{"vocab_size": 3928, "norm": "layernorm", "rope_theta": 10000.0, "qk_norm": false, "attn_scale": 0.177, "tie_word_embeddings": false, "init_std_qkv": 0.0751, "beta2": 0.95, "decay_fraction": 0.736, "decay_shape": "linear"}
MLP neurons of a small language model. Each row is named by its layer, matrix (up: input weights; down: output weights) and neuron, and shows model dimensions 16-143. Each number is 128 + 24 x the weight over its row's rms, rounded and kept within 0 to 255. Numbers have three digits each.
After each neuron's rows, "fires on" lists the tokens most often at its 100 highest values on Wikipedia text that the model never trained on.

L3.up509:083163125155086102098142113119099144127141108073115124159128160140115140163164150140135128143135131100126195156100153114161105115132124152107094139125060097118136127141081158102119112121139123128116119129110107137102117109089091173115131145140103119147097132117087145165086145138112088157138163119128118145166143134145127157121164133108093159126127085147135137124136136070113121133134
L3.down509:144116112067135146142105134132126101153125104161143125126148108080123091127125156140113088101106107162128142138129150115122075174136168098112139152117101176157150137124142144121094146102133097141180119166121076126172126128127191133149142167133168104099134103100115118096105137151112195113105119109148111075122137104145092126118157122164114119133141118145162105112145128177124111146124
fires on: " e", " to", " an", " a", "°", "0"

L3.up354:116112162144140145126134089101140106169115121111124113142144131118124110132141136141128135138123079122134132082116109124092152113128137139124112071143115141155109148108142147104165128117179145079140106103080111130110167106127131126121073124138170173127106163122143180143131088204148105114147123164112132117124122117153134142153079098124159075141118104157162127117133138113131125141148
L3.down354:133150069121109143145115133119124155113132141114102136124129075112102154104106101086115136154107168113118134175127117136137143167145112138137169152122142131104158123139104162110138135163118124083128125148078115117145170129157095118128131129126147100118131119141092079077124149113164124104160137180146153088155132144147114114133106150162091153152134159120178115133109136108049145128176
fires on: " up", "'", " $", "ong", "te"

L3.up91:136182085114091156165134114147118158117138179097105126099157098183108138122098106142118082164148117136119135108139143146092104117154123117109093132168134110116112168122146122147143123145190131124135146127164161113156145109132095161106133141157148111126140136105102087112106149124165109178114158116125165125140116130073115098107113133115144156103079098127166160145155134090121136085155
L3.down91:156123123139137150120079122161164104120152101124122098150165145112180093112114157178147124108136148104133142084137125073147129132092115108130127123126109099144145122145117134127137117145126137169190083102091144099083129092092131090151103165139139159117137134135128165160129107151098116091167130139135172121132128105091173136141162145157093128127141175155111093120113129131107122151123
fires on: "===", " time", " team", " se", " m"

L4.up330:129113114102103134136131134155126143101125124138096095162147174163158104087130097163143132114138161124188129145139130156101119111185112154143107137111125137097115095112123131183109147168162165111143110125164110077154072125103076151140128156151091097144090128122158176125101113115128131139127151115109124142134165139151126133143139143097165117118147130109160123121130095122131125112140
L4.down330:141142121139145097113102134112135152131125153131147128138126173146193140104117108127126171098129149136145165147125120139134175144094117122137125164149124145099105102107160100081141101120110141123162144120114152095135144141108135172165119127126112105162106107115175101115165132097122103118082093152129156136155131154070143059135129098091116132121147125144113116120086128163084111101114
fires on: " pos", " se", " trans", "ivers", " respons", " serv"

L3.up559:128083116140130130110090147107180159126108082110135160126135146114145153106125120144116127167166129126175110133154118107120101135154126160104125096127147128114123114154144162148104079123182097143139121128083119104146098151121145141122109158106134143112143134113154133105128139132184140149111108140145117099180079135102125106141121152079147104147129143121154128150165160122149126100102
L3.down559:130147141132144158105123125113098135153166128164090146099136121170107127110112128111138152114107101101100108151107172097143178095140126191161123131170109129113119119099093104123133145110104145100155120140163144146160133128141092113129110146164168114166141137165112106158143117140120113133186094105131111153127139131081144134165118086127108146134100120116141154100143103113150133151103
fires on: " o", " O", "ents", " M", "iet", " F"

L3.up597:157138058132121125142121109126137174123162128142130132150116132114118110111117113123124120170208127153166135126128140103165163097150078156100167077112128125179131138110110151170102117144162133126131140148159131089136083094135124119126141135139120138118116163172089135148114107120104110150145125088115151111097117095146114121068129130133111050098141117136115097111122098124121097143120
L3.down597:085052139125088119138128128109091122129111123150123127138141110153135126109160137169108121135161121160129133136130146110092132138103135177171142133117099109078116107113103144100143115114129100113092144119121101127108163136140173118137150131102163121158177101150173130126127117129139172102110115144113099121128110179095119162161136155108142187135116115104151142114135132111148159094138
fires on: "iz", "and", "emb", "et", "ł"

L4.up166:100138110121072097112131120094139110124150113120133106160121112153097098123126124146099143165110123147151129147131158131160150138168099106176090107083091122155142121113143152157159142138122132179088098098133128091162107107123096121083163111131121120150126158136089097104089118167135156131126112144140160108111135125161096143130114096117162121101150103131130126124169140153167122160123
L4.down166:102105115143111132087126097126142067211122101094130137127118146120119136139114167143156135097165144087160152129114134154148143121158177091124136137076138128096156175105129128128157132105145105103112129114169147119118157100136116097127096123121101135154150123128100149133161151131154111141158146101111108134121108154138135105160146098139132192067139115105160139159153104126130152136133
fires on: ".", " was", " been", " |\n", " g", ";"

L4.up1:123151157134158107110113129168166178091121139136082103126136140142135113140139140106130148129088159123144100133142097104117132097119089109109110099102107149147140155135131097148107131147089163142096130074097156145112137128126102137126142087121131138153121145139105127108119132145096122128134117107136106149147149094137144084093099118145178116126116119128111137116107129132116143121116
L4.down1:117087172116133152152143135123144092129106131210131135153127092119099138191149154134142093140123123122099151123118149092115137143110158143145130109092175111160125088150101105157119105098125141155120148150100147154175094172140135130113152100142140125105098107127127105131087104135112102088105127132107090137154099135151178103110149134147089118125160111125122128129112110107115108133141
fires on: " Br", "19", " fl", " Fl", " Spr", " st"

L3.up166:118127134156117133112083115097123156099126097128131110111123154096118125078192128159142125157096101120139172140098109125113114143119124092116171100109123121151101134164118159146073102143123123141111097128161095096138142132126095149074134109136151148137117107108128120158145112107151125140168098127129141168165138135127136109127099166110151114111112081196147158152153135106118115133134
L3.down166:145149154128125108102103121108142139114168141135145144139100133155162139145144138116148112160102115126105103133153114117139157078099134116105151163081094103117082144147184136158124152103140143107149136098076150098148157101140121117171149120104098164105140088114161127152120126147135153115152102113142104110124134119150101167129116119106109154169134157119144126115132077099152129167104
fires on: " all", "%", " only", " ft", ":", " t"

L4.up505:112135114112136118125152136156117129163141125136099167151145156141148155152103112111123151123113124118112100140126105120176152150135144117086160116137134105140144140110133129130117137194089141099110123122110150120123134113103101138114164184119112089141108127138102116088121109084116112155148104137131135105171185112121152150055195114150093121069096101127161143142144126136131150154115
L4.down505:186167125105115155149083110142168133135062112165112101093134141155190086132162114131104116103085121147110135118146147118096122104143114083170113141117116145121136077133112154156140143107107107131119121124089137157115094123144127132136135143132117104098138069136138140149122141106128113120139148138163078147117113170156148125094125136151135147157118171121110144101167123132193127156122
fires on: " /", "^{", ":", "-", " reg", "eat"

L3.up610:132123107093134136139120152164141093166117139075128124105155144119091143134123133131175159117124126121076122098103125090112120143161137122189122108118126124113107107117088118139116134113093170109112137153129102150141129122086135121154086153127115088156143144097130116133129110115114116157133115148133158115143125117084148101115095108104176136113118155117145176094154110144095074102149
L3.down610:129115166170150152155148129155098093131121084089093138123142116093057146108096107089142146093093129125111088114113146152177119119116127176129119121145174145126115141131149136099118116130114108144172116155098127135183095125156095139087132128082150118122108144132120160111147127125121088118124137078144154104091125125150175106131123100147137140140110114140117176179130115121123108107119
fires on: " He", "He", "ust", "he", " he", "chie"

L4.up393:138141134115088169085119106166105131104169128133086111123180146162102148111139117142073111146124091131105100134124159081130110121140105127149160110080095127118134143110159132147112139139158118153108132127156154119181140132104105145111141113141120115152124131121125138127143096127101118100111164095112169124132094106137145118117172114156105104105102151151164114092140141128129080149099
L4.down393:105133152117137130136112139103124115124166151148121138170121140151139115169103129098158111169090064134103119121149170152115136131152131099081118091159148092090154139146135118051102154156157118093122117116106128147126091125106146161151153123121142109138112137098120124161143184115095116118173134131138125100134124101164160127105088190114143109152143124104143122147137146177140081156105
fires on: " |", ",", " as", " —", " -"

L3.up481:128141116144094137103142117113183115122132148106086109121133129123155129119095183165156121120142123147113160096139155146123167122128190122091119126132121149118127163123129128132130134148132131056111104111148108146140129125124079173132124133120146134141133110133136138129162077106130152166145157137129151112118167127145123087106115130100131139092104175113126138114158147178113147096127
L3.down481:115117133138151124147155087162139099156135127131126123174141062110096134160137075133096078168138153122160144174167100170133141147178144073116112130122110110157106111140131125101161105121118158144091149129067104153142127123133151120099118103113082183107131095153132150126143109135125120094114125116135141161156117115120102157126148127131099101146130126137114100155148128111149113132102
fires on: "\"", "se", "'", " se"

L4.up288:148120143148130141192104114127139127147122162150102147113163142130176099146152123159106100097116085102132081141142145120166115114111102117138094110138088118151123135125118140126151087159165108100115091088101120121164125101142124111074128158185133095139110141131127131153117086131157124119098119153110161121121101101131124159113160141164148119142132126133150119101124128114144149095148
L4.down288:140131129152078150102128120122121115163154132141127145146103118123117130107132180090144134151165152138158172145128115110141102139118144107115098157151136134158156115112105088174114120092098156111136117107178140091060114104126123109119127119128143107133152112103097122161150116128152128122159163117139108165100118062146157095082092095065168117146133125137152144144103123126153104130113
fires on: " former", "After", "arly", "rian", "il"

L4.up321:155112129128112141160116083109133126049155157119128123138122111136139130131126089124125121109165118161105124149151182096116132135161098137149169166139118150118112119095154162144170151126165113106222125127124174132155112105095112124111143142105169153150147139138148111103064158141143118156135132124151137108169145131137117128152108136181131103156106113133144141128145098113150133103143
L4.down321:156145146131168134097127160125147089137116135101131114151169169124145122180120123137114127124123112158138095159114117153128103124130153071108146111069130060149099115127102107098109142171151119120088155109129121099171134112102169109114079128174120086088170147107131117112139137162104120158180150110125112168098164113109136138118127128121164102128167125134118134132082154120116160136141
fires on: "hen", " to", "or", "her", "ir", " daughter"

L4.up475:134087128108155129175124121139141082120117095144117119133102158121118136140130098168114132104152129109110109113132147118129145128159143087135092141140094114099123086136113139153179090164099157130125128112130138117142161105131114157076154133128100117139126119174203155117144117138141111135132145103109164099147170119163068148122109132113151104150108136115125169128125143149158072133164
L4.down475:117158112144152146117115121165099142145138124129129139144162128154108163105136124153085127126105160145138166181143134145127087079128120130092106113110126139154115124089071108133138156086116092117116127123157080141096148141121140125164086102138118133110165117111100134136154131092140076098152183089114110160136145149053138117164128108130127118124156121121096119124149113162111164115083
fires on: "ed", " a", " is", " at", " well", " by"

L4.up610:145133155179144157147139138115147142099115094129127139172175185142108138128175084116160154108121122075150108138131126096137139108146159118109134115136084121151130153112108148119125141179085150172159159098141129098150129138090127094114158111122114108151154156151140149111131090137111145086137105105160109123111158093101130172083149094093126108114141151130147132140088125112148136121142
L4.down610:116152136138112115106139122107089113142103170080117100121139155104138115108113151152073116138112111135117131168136143086137134169128115117162165176122138110117119075144120122131160138098155126138113094130079165129116138162125143107150104118124155113097119106142153094075081169142105152124181157143129126138133112165129121105134122172132110148088124103132125178123105145164118156142143
fires on: "ab", "in", "ig", " |", "is"

L3.up63:136150127100155156147100128111158146122117155095109128176121146139092142125114123149115132117121129118104134140093120124118128106139112114129175124151133157112122126116094134115123145121134130136119144120093106135148130105128130153068167142067084142123146111125161183055152104133091143126110110161136128086118159136149136134119122172123171100099142097118130114140117093122154103095131
L3.down63:136078168118124128067157109107150129156155113155113114161117129117163140166164127134117110123115141094147113130158091177161111113144117148119111158143170162096141108155106107134126103116092112131137174127129143064119159128146123129115143118150141090158122137102132143142147144125132154113139116105139096121120079118102130097146119148119125136102163163128186128149125126101131159131134
fires on: "gr", " R", " located", "c", " /", "ir"